Weights of a small GPT-style language model, trained from scratch on English Wikipedia: RMSNorm before each block, 4162 steps.
MLP neurons of a small language model. Each row is named by its layer, matrix (down: output weights) and neuron, and shows model dimensions 656-751. Each number is 500 + 25 x the weight over its row's rms, rounded and kept within 0 to 999. Numbers have three digits each. A neuron's up and down rows have the sign that makes its largest values positive.
A block is one neuron, or neurons of one layer that tend to fire together. After each block is what it responds to, as a language model described it from the Wikipedia text at the highest values.

L8.down438:480546479462469488536510484488516486465491496456507549476478477538501522530466509489481447489458506447510475475495446538537512474481508536468506460494515495476489500467531506502508523461503516440542491470517463482474514474473483547457511487493482501512508475524512481473486493506482488553
L8.down837:505522480488525520493538493497486496484546499525500539462487512513479486509498482494474517466518514480520492491511450490512478407484502486456506494506493484487506498462465493506482530555525513475515481523491521480449543496512488511481491478470476556556505500510522525486496482529481482514
L8.down1053:493513483526477532488509521523451494468501526475485466439502504459447456480513494505521481540507529528504519509515466536514496426446511529481468477526504499440435498488483495503540494467507512553479476509492490518499554482492506513551486488476458512510527502453495463498508498531476513502
L8.down1122:470485465532538565512510508489489539491491467523486494500490523488503493527563503484488494523458471504486501489500484479546480473463509534508485481481502509477472526500509478492502484479508524477504502460563517525477498506523524521491500502462493493468497467468503507511471460496481456481
L8.down1396:464485513498491496486501496508508524532486501495533496466487491506471506519478497512517481498518503485496504499515492487494458446519515452485468513504560545475474489497484515521463547492471508505538507500462487496466471454489497529504528495527500509477545479528508533496504497521478476496
L8.down1426:457483486518512475527542458496463545551495497537507502495515472477485449534561502475503486490519489499461508506500474475527485433493483533513499468470483505481507509502512496470512526550474466497525494508507467515494505448469476499497487470500487498551518497543511492490537490548538465504
L8.down1664:535478490495512461498498517483475512527489502531486472482515471502479462519451519486518486495535496508523479474510498509483491387525508523474474489512514521500470499472460503489497472503485504516502481490474496489451456517536489498517468470511540493542486498492526518490475523525484495508
L8.down1807:461521501502474518535461469550522501501541512512496494508487516487501497516505548481518509499483500526525499477521459502490456434478543500488520498460498465495486503514495484500464468531526497485524482505513497534483549527523449503498518497495503439488498490458471481459540472521527473496
Final word pieces that complete a person's first name just before the surname, mostly in tables, cast lists and credits, e.g. Flor-ian, La-ura, Ced-ric, and whole names like Robert or Brian.

L10.down529:521503487486461491491464482487496503483489465500532526506498464536467521506527461506521441485499537487515544486509506514525488515489505462496499522455482469485461492479473531515484513477503515466513501518482504478468511487461476543513526529565497474494475489469512446479516509504500542495
L10.down578:529484472493496528519497526483522483485472482490539533459501550530517473513490456525511492484521467470500478529496478459499511489496483484541507482484526487508474514505465529450505493525500503477518512509485471536501561513451486490487500511487506502528516498557539486528546478525497539492
L10.down954:448480507511518415471524525489511457511487494517494465495515501503525453486500480487512487513505525507498497421517573517462485534517524506485501507453509515494503530522499495516510486481523516546452528507499459509470500507494497497542482530479524497584495526498496521517489512495461500541
L10.down2025:530535494515503524488528481497475486505476520497471463468491484480494486490484492510510532537518462474498526494488501479517510494517502530515466479494498478503473470540526464514497479505483541500497503522475526496485462541473523530480455486451514479486488510478501475493469493516515519486
Points in physical descriptions just before a material or colour is named, e.g. roof is in (pantile), built of iron(stone), violet-b(lue), shield with; also word-initial B/b pieces.

L10.down544:431523526493484525481505498511486517500465497501468497505498468467534526496473487465536482508502483478484537499557488485533473380508531511518505508485503475504488497488490519495498503480512476529528490462540523498516530489530507534477498499506535518471506474516498536539486466502516502497
L10.down737:486503529469525488516534521476523535518512492522515481468536539457491474525495443456501519514526517500520502513507514519502482485495453485523454459501455483491534475486470457488506545554478507495495438497506528464499500489510511427497523475485526489467490474524522491511473517476464511500
L10.down1397:497513481481499495444525486536520489509470519504499471524499488499539516507478460517521515516484501491520479501498455472500507465488472508508509505495491535503540512502479519476533532525505506511538559505506544522508506507559505500485550514487494468493506534524489496522488499504465479517
L10.down1699:472484523437476531507479546466496489524489515460512496519487495499525509500465504527446532523506529507486499472485487498520487550510477556512506552498514488477494539504487430510483549534492473504486505482489483540566531532496492469504509545486523479474452527534543485482467512457533479512
Fires on the token closing a person's first name or middle initial before the surname, as in Rudolph J., Al|ain, Cecil|ia, Park M., mostly in lists, tables and bibliographies.

L5.down339:503479507485482502465495512512509505505499517515522481522503512488579485515512527491432506530503538556489466548511426513498485495495519514512499514478536534469489494484504478505505485512516460525490527472503466471520515503487459439496487503480506513518540526474507500494520496518490516510
L5.down908:555513460513525480432489527496502490426477481451524513548527521497487506497516506484453504490509488505489494465492507515539514544476511506485500513488560497453529475478453455527477441505499515510527546449491488504484529492477485511514484480455464493507464486488511479485516524503493449487
Final word pieces that complete adjectives or participles used as modifiers before a noun, such as unnerv-ing, estrang-ed, Post-Class-ical, newly created.

L5.down1526:512464527475498475495426495494525535505470508498505473525471512525465466519493567457475535466481522459460451483478507521516544459507483563496475476518482482517510535492468476497495506455490490490495519501542480537477462458471488521479480523481500489510517508504493486490487500509511497518
L5.down1957:516499473458482493487465470513501574523505478530497527494459524498510520502518541490495467509487503501477516485497455534518503424503501507475500502499486520497517486508503494504507472482528501472476485562479460511458491479529509507511511498525486515537498519481538457492470539496542522519
Final word-piece of a multi-token given name just before the surname, often Spanish/Italian/Slavic, in lists and tables: Alfred-o, Joaqu-ín, Á-lex.

L10.down135:526492509483496498491485483503523532504514509492506530475480495509445515433513501491521467485525448490474486495511535510557465526479508510486452552472501493504482473521488465502515509485484511487465495521505492491484470536473473528518510510547524504525535562549539493490494501485477499478
L10.down869:578461547476498512508502471496528488508530511449502455488447477499465471498472474439484513518493517517511485486490482507533487469506518513493506483477502476470516538518499499506510529498524538452505515505485506526504493480504525520511497498521481502529476471499512442492473494483524546508
L10.down1302:505515508484516475506457492480461513502471514509473517495552524492487496503498504484477516440508510446491501509526494507497534517488481503501494490518484490541503469532502475513509465491493456506485521486528534489484473492511463521486488491544516524564509535495510480504478526451503510460
L10.down1521:514504529472481498485506492471466493488503527487527457542547508480461457498488485489484471523547547480529459481496503515480513471508528487507455459497497506492485504502522507496492508461548481527503503513520532495514538502473502587452510485527474489534460498513492530516460504509480479492
Fires on the end of an adjective or modifier that sits right before a head noun, often after "and" or "other", e.g. Jain, similar, Mississippian, archival.

L5.down323:486470540545524469473480502476517494489502512499524502540515520483501484532505518511503533501454492466501553518482572474506498545490485536523452491537520487495476482488491489467520485507509470497488489499531478475502499475480516474473488512511494476489524502502527496462532528483550475522
L5.down1891:462473496459534528486490501497465508534493457465497503534511519504495499507504526479483547518539516476451485480453500536511495524499496519536509468500501508506516462515467515525507495548479487523483524472507524500449498531537525541515510517516464518518502557531486512486575486474478524546
The final part of a location, usually the state or country after a city ("in Sandefjord, Norway", "Shawnee, Kansas", "Budapest, Hungary"), plus some phrase-closing nouns such as Life.